Part of a small language model's weights.
Size: 10 layers, vocabulary 2048.
Architecture: learned positions, biases, tied embeddings.
Training: a variant of Muon for these matrices, 599M tokens.
MLP neurons of a small language model. Each row is named by its layer, matrix (up: input weights; down: output weights) and neuron, and shows model dimensions 192-319. Each number is 128 + 24 x the weight over its row's rms, rounded and kept within 0 to 255.
After each neuron's rows, "fires in" lists the words (lower case) most often at its 100 highest values on Wikipedia text that the model never trained on. A number after a token or word is its count.

L2.up691 [125 113 120  86 159 169 104 144 121  97 126 102 183 132 124 114 145 188 125 182 148 148 114 138 133  94 128 100 133 126  59 132 103  94 154 139 131 111 156 160 121 153 133  95 158 135 130 139 161 166 136 163 139 141 109  64 149 159 163 121 151 123 156 100 126 141 172 123 124 107 119 119 125 143 110 130 110 117 128 139 128 129 172 140  75 117 151 143 120 173 147 162 141  94 142 140 123 152 134 113 126 148 147  82 126 132 143 145 111  98 173 133 109 121 113 175 119 116 133 113 173 136 124 129 150  85 102 118]
L2.down691 [131  67 114 132 129 128 146 145 139  98 111 118  92 152 152 121 155 158 136 140 118 100 123  96 137 140 101 125 138 116 164 167 108 102  93 142 160 171 128 111 120 104 155 147 155 122 104 122 134  79 139 153 144 109 156 127 144 129  91 108 117 128 120 117 128 155 128  95 157 136 139 106 114 118 122  76 129 163 105 102 125 155 103  98 152 173 151  80  98 124 128 163 111 105 122 143 116 150 119 173 161 137 103  85 107 124 117 119 137 152 110 159 160 123 109 137  93 144 140 105  86 125 108 178 127  80 159 101]
fires in: "of" 45, "in" 44, "nietzsche" 4

L4.up1073 [ 92 120 124 121 138 108 127 132 129 153 135 109 101 106 108 135 167 144 174 124 129 148 102  94 100 143 165 129 108 107 159 116 163 123  93 153 125  86 141 144 145 171 140  83 136 104 158 129 169 156  97 142 159 108 174 169 125 138  77  95  96 127 128 122 132 109 148 129 131 120 153 134  93 170 150 123 113 118  97 115 115 157 136 133 139 117 116 130  99 114 112 129 139 104 109 130 126 148  88 149 106 141 122 181 106 140 147 161 118 119 159 159 148 140 142 116 123 158 124 127 119 144 110 125 170 123 120 160]
L4.down1073 [111 146 149 106 129 163  89 101 178 140 106 108 117  92  93 105 153 114 147 105 148 146 152 113 135  97  84 102 115 164 126 134 163 133 133 142 135 133 107 100 122 124 143 124  79 159 142 172 107 135 108 118 146  82 123 155 147 113 121 124 127 138 100 114 120  75  78 105 161 151 128 133 124 172 126 152  96 144 145 146 153 144 128 133 112 115 101 135 152 120 131 137 126 120 134  97 110 155 111 146 120 123 112 147 104 114 123 144 116  92 140 140 180 133 128 158  64 168 134 105 111 145 102 137 151 122 110 148]
fires in: "an" 62, "another" 9, "anion" 5, "analysis" 4

L2.up478 [124 129 119 122 111 126 119 147 130  95  97  84 178 120 155 118  95 144 163 188 106  93 150 131 157 142 156 188 102  96 107 137 152 172 133 125 175 154 149 129 116 146 139 158 131 102 132  76 134 105 157 128 170 124 111 151 181  77 152  98 177 118 180 147 147 155 153 137 125 141 115 180 147 110 131 126  97 144 127 129  88 111 161 159 105 105 167 141 115 112 115 101 141 114 130  78 105 141 125 100 128 134 172 152 120 166  97 117 123  99 155 134 149 107  96 145 117 123 124 123 133 150 134 124 106 136 131 134]
L2.down478 [129 129 138 103 120 111  97 128 135 159 113 174  82 119 149  86 124 105 106 139 166 106 108 111 131 127 114 109 126 134 110 106 149 116 118 129  92 142 129 148 152 119 107 157 136 135  93 138 140 117 124 114 110 112  83  93  86 136 105 113 148 168 126 135 128 128 162 111 174 145 152 166  73 114 119 115 157 167 147 103 126 124 117 146 114 114 104 147  95 132 105 113 143 136  76 150  95 146 149 146  90 121 124 102 156 143 142 137 169  70  86 147 156 169 170 122 131 110 119 132 132 164 150 134 118 113 135 119]
fires in: "of" 28, "it" 11, "around" 6, "old" 5, "most" 4

L2.up138 [147 153 165 176  76  94 108 136 152 110 107 144 143 137 167 138 118 155 100  82  83 127  54 161 140 123 136 114 134 134 137 120 167 117 121  97 104 188 143 155 107  86 102  88 104  97 126 154 105 186 141 130 137 134 172  98  99 126  93 106 147 155 123 110 136 154  98 106 117  77  79 172 143 147 109 121 139 170  75 127 113 127 121 143 113 173 106 174 106 113 106 112 106 133 129 137 119 124 124 130 143 136 127 132 123 128 142 144 171 131 156 120 119 139 113 138 129 128 108 122 104 151 119 135 113 126 147 111]
L2.down138 [137 140 137 158 101  97 128 103 123  90 113 131 136 110 152  88 169 132 146 156 102 146 119 152 114 184 128 107  99 127  94 149 120  92 145 180 124 111 130 136 171 167 153  73 147 183 117 117 131 136 107  87  72 138 105 156 118 116 174 119 157  88 124  97 124 161 161 124 110 105 138 109 138 126 146 151 128 113 104 121 173 120 114 158 139 120 108  78 143 133  85 142  82  96 116 135 102  96 110  91 142 109 169 140 143 129 144  94 134 129 113 130  82 131 132 132 174 101 125 119 137 115 146  86 119 120 109 109]
fires in: "of" 30, "to" 17, "as" 7, "small" 4

L4.up460 [145 162 131 113 100 103  86 131 152 124 157 147 132 117 126  82 193 115  89 148 109  81 166 121 113 128 168  60  82 130 129 139 128 127 174 117 119 134 153 130 137 153 132 193 110 125 148  99 126 122 171 136 130 121 131 178 149 131 104  96  97 151 163 140  77 153 140  93 100  77 108 111 136 118 123 113 118 181 138 127 127 122 163 104 124 126 126 147 139 125 146 141 150 161 121 117 138 126  93 144  84 123 177 118 154 148 127 134 113 165 148  96 134 130  94 143 132  74 152  89 120 132 142 125 129 140 123 115]
L4.down460 [112  77 135 139 101 106 138 167 140 124 136 105 115 135 132 143 127 114 108 159 107 142 105 131  90 136 115 155 116 162 143 118 133 155  94 143 104 118  73 162 121 119 129  94 114 132 116 154 130 143 138 118  89  91  91 119 134 147 150 121 167 132 136 118 170 118 132 150 144 127  91 132 181 163 123 183 136 160  90 124 107 129 162 146 112 101 132 166 124 116 113 117 150 130  66 130 135 109 119 156 132 127 108 130 133 124 102 115 122 108  99 105 150  79 154 153 100  84 112 132 128 120 124 178 120 111 158 104]
fires in: "of" 19, "to" 18, "for" 17, "real" 6, "on" 5, "at" 4

L6.up712 [110 170 117 173 142 133 117 141 162  85 169 126 105 198 116 125 127 123 158 169  86 120 162 121 118  98 126 138 136 107 126 129 115 118 144 100 122 155 126 111  86 127 139 115 158 142 181 104 109  88 113 116 103 129 137 163 144 134 114 115 116 109 170 119 111 156 162 121 131 165 185 142 106 112 122 139 150 105 129 105 133 160  91 113 115 147 111 138 133 100 157 133 183 145 111 155 129  96 150 149  92 112 146 144 121 100 116 142 145 119 132  64 144 108 126 144 126  71 113 132 142 127 116 137 113 120 125 127]
L6.down712 [128  98 130 116 163  82  81 122 126 123 116 140 111 129 136 117 114 130 111 139  88 170 190 122 147 138 163 132 134 126 110 117 119  71 167 158 121 175 144 110 147 128 122 118 113 124 152  97  82 119 124 119 119 161 140 207 125  96 124  94 158 108 142 129 106 100 117 136 109 151 131 128 126 122 135 144 168 161 120 143  92 101 132 165  77 240 158 119 153 122 152 168 136 147 121 144 150  95 124 131 111 101 158  89 138 125 152 139 198 132 135 116 143 116 119 138 135  73 129  98 156 185 128 105 135  93 160 124]
fires in: "a" 89

L2.up1093 [102 163 120 133 131 137 131 158 122 126 137 147 150 135 142 160 120 153 164 145 139 110 124 123 153 110 171 125 149 129 181 167 180 156 137 123 114 170 128 112 110 168 101 134 110 121  93  80 140 158 145 119 154  90 132 130 103 105 142 107 131 120  84  74 133 105 107 113 107 123 102 138 150 108  92 130 116 131 137 126 155  52  99 153 134  90  92 151 123 116 123 137 118  99 128 168  98 158 119 135 107 134 104 172  96 113 165  99 148 114 110 127 142 109 120 139 140 122 171  87 153 143 138 165  82 164 110 110]
L2.down1093 [117 119 123 126 135 123 114 127 118  90 140 120 124 116 138 150 169 165 141 149 110 154 137 184 110 192  93 135 117  86 118 136 134 151 158 120 128 174 117 139 184 154 128  79 130 123 117 113  80 143 146 105 158  89 147 119 163 139 173 134 139 136 149 133 132 110 152 152 131 132 126 132 134 120 111 166 159 103 139 123 178 131 132 129 136 147 152  94 107 164 101 148 129 115 132 121 131 168  99 142 127 118 146  95 120 168 146 114 111 150 181 130 122 139 148 153 129 145  86 125 149 108 125 147 172 174 112 153]
fires in: "first" 25, "only" 21, "another" 7, "soon" 5, "private" 5, "immunotherapy" 4

L2.up998 [101 143 124 119 132 166 129 158 106 115 159 118 146 153 133 138 121 145 117 109  98 103 161 112 106 145  98  92 101  99 121 102 164 111 123 128 153 123 114  99 133 149 145 105 134 167 103 109 168 133 108 121 150 133 160 177 163 107 114 129 112 132 170 105  90  84 137 111 125 145 135 132 119 108 135 128 131 140  98 109 205 128 139 123 122 112 101 123 125 140 108 132 126 137 152 106 114  86  77 103 128 144 130 140 132 144  91 151 178 127 149 109 133 123 117 142 183  57 130 124 158 137 156  99 127 153 125 122]
L2.down998 [122 143 102 155 129 126 137 127 151 105 117 123 110 118 125 109  87 101 134 166  94 149 144 101 126 156  89  97 129 124 106 107 135 136 143 121 152 171 122 134 160  94 148 119 142 111 151  89 148 144 116 123 141 144 131 133  92 115 172 115 107 137 132 122 117 167 124  89 131 139 114 117 127 144 114 128 127 133 142 143 116  85  69 120 133 137 156 139 144 143  88 115 132 148 168 130 120  99 128 121 100 129 174 129 125 139 108 164 143 175 165 107 135 123 131 117  72  96 144 128 109 148 108 183 117  70  72 153]
fires in: "a" 64, "age" 6, "average" 4, "augustus" 4

L6.up648 [116 151 143 100 136 167 124 148 119 150 162  78 140 149 101 117 152 124 112 148 147 103 159  96 137  97 152 135 108 105 148 154  98 152 148 135 152 111 119 138 113 117 118 122  81 104 130 159 122 102 129 108 133 126  74 121 108 149 119 141 103 162 143 104 112 134 165 124 122 176 141 183 115 156 128 137 138 168 111 155 136  86 115 118  92 122 180 127 136 113 126 115 123  67 160 183 132 114 134 155 124 123 139 124 133 133 126 173 131 103 154 147 143 122 131 145 106 126 157 106 116 142 109 128 111 176 125 109]
L6.down648 [146 145 137 151 120 119 106 141 163  96  88 128 103 127 181 100  90  90 110 106  82 125  97 103 144 119 104 134 114 107 149 135 138 102 164 148 122 126 117  95  99 158 107 144 111 151 145 123 128 120 119 133 123 125 131 168 123 129 125 151 154  92 105 128  97 125  95 138  89 131 185 104 122 101 114 129 110 121 134  99 134 130 125 131 118 108 103 115 141 129 137 149 126  89  88 103 141 102 140 138 118 102 132 181  91 134 134 120 108 182 100  98 131 117 145 104 120 105 172 105 114 119 140 149 137 183 128 111]
fires in: "to" 43, "would" 7, "mathbf" 5, "by" 4

L4.up669 [128 112 171 127 141 104  99 116 102 138  83 125 107 124 154 125 107 133 141  90  80 121  99 169 147 121 112 138 126 146 150 124 137 124 123 153 150 121 133 126 104 144 128 157 117 165 129 146 161 136  96 118 169 123 123 182 131 149 126 108 102 147 130  96 159 146 130 153 106 131 141 131 129 140 166 148 120 124 134  97 105 167 111 119 118 136 131 157 124 139 123  80 110 109 136 132 136 124 147 164 112 125  90 156 118 121 130 145 150  76 137 109 120 134 147 122  75 191 127 147 142 112 131 149 132 146 148 140]
L4.down669 [151 118 135 140 141 141 129 122 121 151 137 134 115 133 127 141 150  95 179 134 138 125 145 143 134 137 100 149 103 149 140 120 137 131 123 124 115 124 102 128 170  97 138 105 114 126 184 159 145 144 122 133 108  99 101 129 119 111 138 108 127 152  72 178 157 137  90 108 142 123 130 145 143 117 133 129 127 145 107 116  93 105 120 117 119 129 109 130 147  97  85  86 139  93 105  78 140 124 145 135 149 148 167 106 142 126 110 137 102 109 141 139 122 143  96  97 123 162 125 121 142 140 121 149 155 138 109 134]
fires in: "an" 58, "analysis" 7, "another" 7

L6.up673 [123 166 122 105 107 129  83 171 134 141 116 106 119 151 107  85 119  95 108  94 120 138 136 122 129 123 140 132 132  64 120 132 116 112 151 147 140  92 145  93 107 133 146 137 178 132 125 102 148 121 118 121 121 111 180 127 148 144 134 139 118 139 164 100 131 154 158 124 158 130 117 136 137 131 125 171  82 148 106 154 148  85 125  81 127 143 120  95 114 123 120 132 111 129 113  89 124 121 107 151  99 155 183 143 142 105 141 158 155 152 150 153 131  97 119 169  97 115 156 126  91 119 137 129 139 149 178  93]
L6.down673 [115 137 117 127 142 107 128 148 129 158  95 167  93 117 126 130 110 113 146 142 161  74 152 123 130 107 133 140 123 104 103 156 107 116 137 136  86 142  88 122 129 147 132 127 133  96 152 143 120 137 134 139 161 146 140 174  95  85 117 139  89 105 130 133 115 137 152 141 152 140 119  93 125 136 170 103 100 115 132 151 105 116 121 161 157 141 113 144 152 193 145 111  91 151 129  66 172 147 104 119 118 127 190 139 109  91 123 103 137 119 121 139 177 115  76 123 126 171 115 149 188 132 121 131 136  77 144 113]
fires in: "a" 60

L6.up1235 [135 126 134  97 123 105 150 137  94 132 141 135 154 100 141 137 112 105 184 126  91 116 112 163 122 144 152 125 110 170 124 123 152 142 158  82 129 113 109  95 183 120 141 112 121 104 158 146 104 137 118  97 158 118 140 115 138 139 117  83 128 121 115 124 133 144 174 148 109 182 133 101 149 132 132 133 159 136 135  78 120  66  58 115  93 133 137 133 141 128 131 112 121 120 119 109 132 163 159 134  96  94 147 127 137 139 107 130 161 130 162 102 119 106 122 116 111 142 130  79 121 116 137 158 113 130 107 160]
L6.down1235 [155 114 148 165 169 137 124 109 165 143  88 140 130 108 133 150 136 124 113 139 127 110 143 102 160 115 110 137 121 134 111 145 105 130 118  84 106 101 109 171 133  80 108 141 128 173  90  89 101 118 117 110 138  86 141 162 109  85 115 102 123 110 114 118 123 142 141 124 112 176 135 117 161 113 109 131 136 136 211 121 112 120 149 132 102 109 115 157 130 122 150 174 168 122 142 138  90  97 114 143 131 144 100 122  95  92 171 116 104 126  95 162 141 122 152 100 147 139 110 142 152 123  88 167 155 166 123 167]
fires in: "have" 22, "also" 15, "they" 6, "only" 4, "to" 4

L6.up1 [ 96 138 118 157  87 129 123 133 123 140 123  94 129 105 124  81 128 104 145 129 132  86 133 135 154 112 137 126  94 158 107 125 167  87 150 132 115 150 112 107 100 123  83  92 144 124 171 101 147  97 106 111 156  74 124 159 117 156 136 126 132 160 142 130 108 106 120 138 119 101  94  91 144 154 146 113 101 121 136 156 148 135 135 155  92 119 162 143 129 165 173 145 137 106 103 129 123  97 106 131 128 146  66 150 149 119  92 137 135  78 141 131 153 148 101 115 124 134 143 167 116 153 118 127 132 177 126 135]
L6.down1 [ 94 114 159 154 104 131 136 115 120  67 144 147 124  74 109 134 159 124 136 201 124 122 153 142 143 125 128 152 137 163 121 166 122 124 141 139  99 184 103 152 129 131 148 114 126 118 137 140 112 108 117 119 107 128 103 142 119 130 162  93 106 153 107 151 159 137 107  96 108 101 114 150 111  89 153 135 108 123 144 149 157 117  84  99 144 124 135 146 149 118 120 156  93  97 138 103 128 147 105 125 151 130  98 120 155 118 153 104 117 121 159 127 131 114 152 120 154 114 136 163 179 119 150 141 127 146 143  98]
fires in: "an" 59, "another" 8

L6.up799 [141 113 160 160 128 170  82 138 123 131 139 117 142  84 126 173 129 145 166 169 163 103 113 103 154 105 107 116 104 158 120 112 177 145 129 141 131  92 107 123 114 159 126 137 135 157 103 151 157 137  71 118 158 120  98  98 123 133 104 128  74 143 104 117 126 150 151 137 101 140 122 116 148 140 146 119 124 163 144 126 126 139 110 149 151 141 107 103 136 102 116  96 131 107 121 147 107 137 144 126 183 164 114 145 135 167 154 144 128  94  86  95 174 176 104  75 130 132 115  97 131 188 110 141 152 166 136 128]
L6.down799 [134 124 124 120 154 133 133 112 117 141 167 109 143 141 129 125 147 134 138  88 147 160  78 140 150 111 155 126 127 109 174 116 172 157 101 150 111 154 104 141 133 115 105 119  76 137 163 139 131  98 113 141 129 110 114 104 144 130 169 110 138 109 107 143 154 169  87  70 131 117  89 149 104 136 151 109  57 145 119 127 109 191 118 143 112 101  99 140 113 109 102 156 108  86 119 129 132 123 142 129 111 164 175 162 119 159 107 116 127 124 123 140 141 170 161 140 151 146 146 124 114 151 130 129 123  90 188 120]
fires in: "an" 76, "another" 8

L2.up1247 [126 142 150 142 115 144 104 135 131  99 130 145 172 112 159 127 162 126  95 156 107  97 128  92 144 125 152  98 136 143 109 114 121 128 174 123 127 144 146 158 124 145 101 135  72 151 174 129 162  83 109 134 110 145 158 143 124 152 145  95 207 106 114 104 105 115 155  98 122 182 137 168 153 116 137 107 107 135 154 125 146 122 120  99  85 124 141 127 107 157 174 119 138 110 113 134 121 140 126 144 137 137  99 143 103  92  95 167  98 129 111 141 119 109 117 110 141 129 188 103 155 101 158 103 126 137 122 197]
L2.down1247 [189  83 127 117 128 109 104  95 119 148 120 152 171 123 129 133 158 110 104 111 139 132 121 159 139 108 119 107 143 123 135 106 123 109 125 141 109 124 179 112 151 131 153 120 165 130 119 122 124 125 143 104 144 129 113 155 119 118 149 130 112 130 127 120 146 147 102 111 163 149 183 116 131 123  86 122  95 112 132 116 160 160 140 148  99 116 122 115 158 103 150 142 171 146  79 129 132 167 153 159 105 144 140 113 123 116 143  90 129 208 145 149 116 111 152 144 148 113 131 103 183 115 172 149 158 101 130 160]
fires in: "has" 31, "also" 16, "be" 14, "most" 8, "have" 8, "is" 6

L4.up1237 [126 110 133 100 163  95  88 113  99 139 119 135 166 125 142 127 134  86 140  98 112  78  76  93 124 149 133 120 176 176 120 108 150 133 111 128 125 160  78  83 138 143 126 166 129 101 138 123 127 108  96 132 187 147 129 113 130 161  93 161 132 113 142  95 138 161 106 109 141 145 119 167  89 125 140 133 155 134 137 196 121 107 173 136 146 125 100  72 115  98 141 129 101 139  99 131 127  99 127 124 110 141 130 174 134 134 132 138 147 122 129 123 147  99 117 127 140 144 154 155 128 159 128 112 134 108 144 150]
L4.down1237 [150 148 116  75 162  93 128 103 126 133 146 112 140 163 124 132 101 135 155 109 101 113 129 124 105 133  56 102  91 147 105 122 137 147 142 159 123 154 151 142 153 136 115 106 126 149 156 137 106 136 168 160 131 109 146  85 128 137  97 148 100 107 100 129  94 123  94 128 146 127 111 159 167 114  89  89  94 119 126 130 138 137 107 127 137 117 103 135 149 170 166 180 121 102 111 171 121 139 129 129 125 113 146  80 145 156 119  91 138 144  90 113 103  99 121  87 123 157 127 124 138  86 172 161  98 115 120 135]
fires in: "to" 44, "of" 10, "instead" 4

L6.up1020 [130 115 116 114 135 123 136 148  75 126 150  98 119 133 154  90 140 131 115 114  44 114  89 133 127 127 105 100 121  78 137 130 180  91 176 147 123 141 129  94 129 162 138 130 143 137 151 107 116 118 127 134 151 106 145  94  92 142 151 179  94 142 118 159 152 127 144  96 118  94 108 122  95 123 115 103 128 150 119  93 157 112  79 129 110 139 134 150 125 163 113 159 140 141 123 109 122 108 133 123 169 113  96 185 124  67 123 106 114 137 156 127 125 126 108 129  92 122 125 138 120 135 136 108 102 117 144  97]
L6.down1020 [120 140  71 182 161 118 128 106 122 156  75 173 122 124 130 156 143 129 116 129 135 135 137 119 112  65 165 134 162 125 161  95  63 129 126 144 153 107  82 148 177 147 103 106 147 164 127 111 104 115 117 138  99 116 122 160 142  93  80 144 146 139  89 134 102 101 114 111 117 126 130 131 145 127 126 140 133 102 123 160 121 117 121 143 135 141 114 104  96 109 170 111 139 138 155 126 134 125 147 103 134 157  72 153  97 137 146 122 156 129 163 124  91 121 160 101 136 145 102 103 117  95 134 174 156 173 107 153]
fires in: "a" 16, "his" 12, "that" 10, "any" 6, "some" 5, "years" 5

L2.up960 [122  99 165 137 179 138 122 153 105 109 182 118 118 118 155 104 129 120 117 142 121 109  99 113 151 136 156 101 115 104 116 108 119 117 144 111 192 133 145 107 114 173 131 180  96 118 143 131 138 129 153 199 100 101 109 107 134  77 150  96 139 152 154 115 133 106 144 140 151 115 117  54 127 112 111 103 142 106 135 130 174 136  59 104 148 152 150 113 121 131 128 115 137  84 136  94 130 130 135 117 157 150 125 173 131 156 127 122 123 147 113 152 144 156 130 157 203 141 132 116 125 165  98 135 116 124 102  99]
L2.down960 [142 107 110 127 131 123 112 135 158 102  98  81 139 131 119 124 109 114 138 120 114 151 129 168 159 121 111 118 134 139 152 136 140 134 109 134 135 124 153 104 149 118 120 120 140  99 131 164 127  84 115 182 131 133 119  73 151 163 147 134 115 142 150 183 137 136 168 133 122 142 119 148 107 102  96 101 114 114 171 155  56 124 134 133 113  93 154 103  93 110 116 130 136 155 189 122 142 179 129 119 123 107 138 167 166 126 129 115  99 149 127 132 154  93 103  85 140 114  96 118 123 122 113 147 108 129 107 129]
fires in: "at" 68, "get" 6, "medal" 6, "medalist" 4

L6.up1387 [107 143 111  84 123 115 144 129 148  87 130 117 135 127 133 110 133 134 147 141 101  89 134 100 135 122 116 149 148 134 114  95 112 154 129 121 132 127 132  68 127 147 162 153 157 137  99 141  79 158 146 140 145 104 161 124 101 168 145  79 148 186 136 134 162 124 137 137  82 138 154 126 148 113 107 154 131 181 118 156 109 119 100 138 137 127 155 115  98 134 111 159 142 132 103 173 116 124  84 129 120 127 118 114 104 136  89 123 103 160 156 127 133 115  77 105 152 143  88 137 177 142 108 154 135 152 152 116]
L6.down1387 [128 114 171 111 154 159 155 106 124 115 101 125 138 118 109 159 165 135 113 120 138 172 131 150 142 154 160 131  94 105 120 112 116 127  88 129 163 166 141 139 129  84 121 148 100 129  80 139 128 124  89 134 138  73 113 142 162 125 116 129 124 133 139 140  72 172 160 122  90  94 101 118  97 138 160 136  95 134 132 112 104  89 132 143 119 131 160 109 175 127 123  96 141 112 125 108 122 129 175 133 136 102 122 143 145  98 123 130 125 120 137  98 132 124 150 104 107  98 132  99 106 125 174 162  64 125 126  99]
fires in: "of" 58, "in" 9

L2.up207 [115 118  81 123 139 121 144 124 115 134 139  98 174 120 128 106 117 151 136 125 158 126 141  93 116 139 137 150 125 168 133 148 108 113 140 125 114 102 109 161 172 122 108  93 144 134 138 120 132 122  95 129 115 147 144 115 146 141 120 110 123 142 145 174 142 126 136 125  72 131 118 121 108 106 122  72 129 141  91 100 158  93 162 149 122 113 141 125 126 103 136  81 119 116 140 187 157 136 119  94 191 134 126 131 118 146 121 178  93 145 178 155 176 114 119 156 157 139 137  92 183 117  92 107 143 131 125 108]
L2.down207 [142 137 137 121 143 156 153 111 138 149 105 108 114 144 150 134 116 130 162 122 151 104 107 107 118  95 104 123 125 128 120 172 166 163 100 116 162 150 131 125 126 112 148 164 123 138 107  97 133 116 138 150 147  90 105 132 126 119 106 126 154 107 138 100 130 181  74  91 132 156 122 149 121 186  71 108 119 108 115 127 134 131  48 111 147 136 133  87 150 161 109 110 107 152 122 162 148 132 154  95  78 110 194 128 131 148 112 109 170 161 140 139 120 135 100 150 101 143 118 165 133 102 148 156 108 103 160 136]
fires in: "in" 56, "throughout" 4

L4.up1209 [159 125 154  83 137 116 172  97 147 146 154 124 142  83 153 152 111 147 107 135 108 126 136 114 160 107 148 143 140 129 102 131 126 160 149 136  97 139 113 114 103 125 141 100 124 137 101 149 120 150 124 108 152 112 150 122  86  71 134 108 148 162 152 156 151 108  97 107  87 110 142 114 139 149 101 131 168 111  91 151 112 133 108 127 135 148 115 115 120 113 158 130 144 177 129 146 105 109 134 116 135 168 138 114 137 141  96 116 133 136 112  98 109  97 139 104 116 125 118 116 157 171 142 135 154 136 148 117]
L4.down1209 [114 143  86  99 136 137 160 127 111 140 105  99 134 152 145 135 130  71 145 154  87 130  84 121 137 109 103 142 151 110 128 107 157  96 151 133 125 139 179 122 134  82 120 124 122 155 133  86 112 166 102 124 118 131 181 138 122 108 164 111 171  73 143 190 138 119  62 163 126 159 152 113 121 133 119  86 150  81 181 112 109  91 108 138 111 173 115 145 186 123 116 174 110 132 103 140 127 130 131 153 122  78 149 120 144 134 135 149 139  84 114 147 127 156 112 117 120 121 118 179 117 120  81 120 109 140 118 125]
fires in: "of" 41, "short" 9, "engineering" 5, "cycling" 4

L6.up233 [113 121 113  90 175 127 103 116 108 118 132 129 118 119 133  96 154 103 122 119 138 102 126  95 145 116 186 173 107  77  53 153 137 176 120 151 141  91 127 141  87 158 122 161 106 139 136 107 117 162 115 131 159 117 126 187 119 108 142 113 131 121 137  91 133 126 117 151  79 137 145 100 147 181  85 137 145 134 143 147 112 113 151 163 106  96 134 158 124 141 140 100 129 138 153 132 114 164 131 145 144 135 118 152  90 133 112  80 109 137 119 141 110 139 113 127 133 115 126  98  63 105 118 125 115 161 140 141]
L6.down233 [137 121 133  95 101 134 124 104  98 156 112 167 147 138 125  99 152 130 127 178 105 156 144 172 130 161 158 104 136 119 105 155  60 158 180 153 131 133 129 136 120 109 150 101 114 132 108 100 149 133 177 127 121  95  95 112 151 123 169 128 106 141 118 123 130  72 112 110 102 118 155 104  90 106 162 112 157 146 155 135 147 148 109 133 145  89 125 161 115 147 141  86  98  94 121 122 124 134 130  79  88 117  94 123 147 120 106 146 159 141 112 131 139 149 124 102 113 126 142 114 169 126 162 128 121 118  90  85]
fires in: "on" 72, "and" 6

L6.up1242 [165  99 143  97 139 116 161 108 103 135  95 103 124 141 160 143 127 115 145 110 149  96 106 110 108 150 114 123 124 131 117 127 145  70  86 124 131 124 111 108 151 103 109 153 117  99 112 129  82 127 133 112 166  89 179 130 119 128  89 182 113 135 123 163 144 168 149 169 101 163  91  95 107 126 114 148 116 138 120 124 121 116 125 178 173 114 152 156 138 159 184 156 137 126 145  58 121 112 157 108 131 137 142 145 120 163 153 150 166 124 130 132 129 122 126 158  77 144 124 130 108 172 107 128  85 128 119 132]
L6.down1242 [150 123 105  93 192 118 119  92 132 108 109 170 146 107 104 161  97 116 121 149 118 143 115 109 120 118 131 120 139 140  98 172 121 129 115  99 131 121 102 146 146 135 112 173  84 153 133 118  82 134 163 123 162 116 104 168 142  96 135 145 134 112 148 151 185 159 136  93  67 140 100 118 137 129 134 104 107 124 159  95 182 137  89 145 135 131 148 129  90 195 138 172 142 101 115 127 113 131 152 139 114 108 130 118 129 100 110 107 126 125 108 141 155 114 143 146 102 112 121  90 152 113 116 139 102 123 103 131]
fires in: "to" 43, "can" 9, "they" 7, "would" 5, "not" 4, "may" 4

L2.up765 [157 103 184 147  80 148 122 152 152 110 114 130 155  96 166 140 114 141 106 160 145 140 123 120 154 123 105 147 118 129 117 108 133  86 167 142 110 123  95 127 116 127 153 139 151 130 110 163 126 131 152 140 161 128 176  90 129 175  77  99 139 156 123  95 128 134 121 145 132 100 142 148  89 142 118 129 132 144 115 130 157 139 119 152 159 128 115 161 127 128 116 135 125 127 136 135 111 129 152 123 162 121 174 158 113 121 147  99 174 155 169 109 114 143 133 137  70 128 129 133 123  97 126 156 149 138 139 109]
L2.down765 [ 94 126 107 134 162 113 140 109 104 121 100 169 123 102 114  95 117 143 145 133 121 129 137 158 131 158 153  96 106 113 141 160 137  96 124 129 104 134 153 119 117 164 126 137 125 161 142 133 121 143 120  96 104 112 111 136 118 124 139 143 135  86 109 149 139 139 161 130 130 139 152 121 133 130  88 123 147 146  97 155  68 144 102 161  92 145 180 131 151  83 122 125  98 176 120 124 145 147 150 122 174 112 143 146 149 130  74 190 116 121 147 126  95 130 146 137 136 167 116 152 100 117 105 121 125 125 131 134]
fires in: "of" 61, "for" 6, "with" 5

L2.up1313 [151 121 129 100 155 151  97 142 147 142 124 114 148 146 124  81 142 129 167  88 146 146 136 103 125 102 150 115 156 148 136  83 108 145 120 158  96 110 125 104 131 122 109 127 137  72 115 111 114  92 184 141 130 131 133 130 162 146 111 102 199 162 146 119 122 152 177 149 108 154 125 163 119 130 106 100 107 161 146 139 139 125 170 113 165  72 176 116 143 107 127  84  83 136 128 138 138  77 127 111 141 153 114 123 135 105 133 131 105  96 117 130 141 131 147 119 140 139 154  87 140  93 121 104 143 171 165 102]
L2.down1313 [158 106 135  95 131 120 174 160 105  80 113 154 123 105  81 128  99 159  96  96 123  89  98  91 131 121 106 170 130 138 113 108 140 114  97 114 139 114 133 117 120  99 156 159  94 106 144 169 102 118 142 121 167 128 141 127 108  78 119  89 149 118 132 154 132 132 112 130 153 118 147 100 131 141 166  78 100 143 122 150  94 142  93 142 161  89 108 138 103 116  93 155 109 102 151 136 105 112 118 104 133 126 138  85 138  94 139  94  98 169 139 158 120 113  88 133 118 139 110 164 129 117 109 116  91 113 118 122]
fires in: "in" 52, "to" 4, "across" 4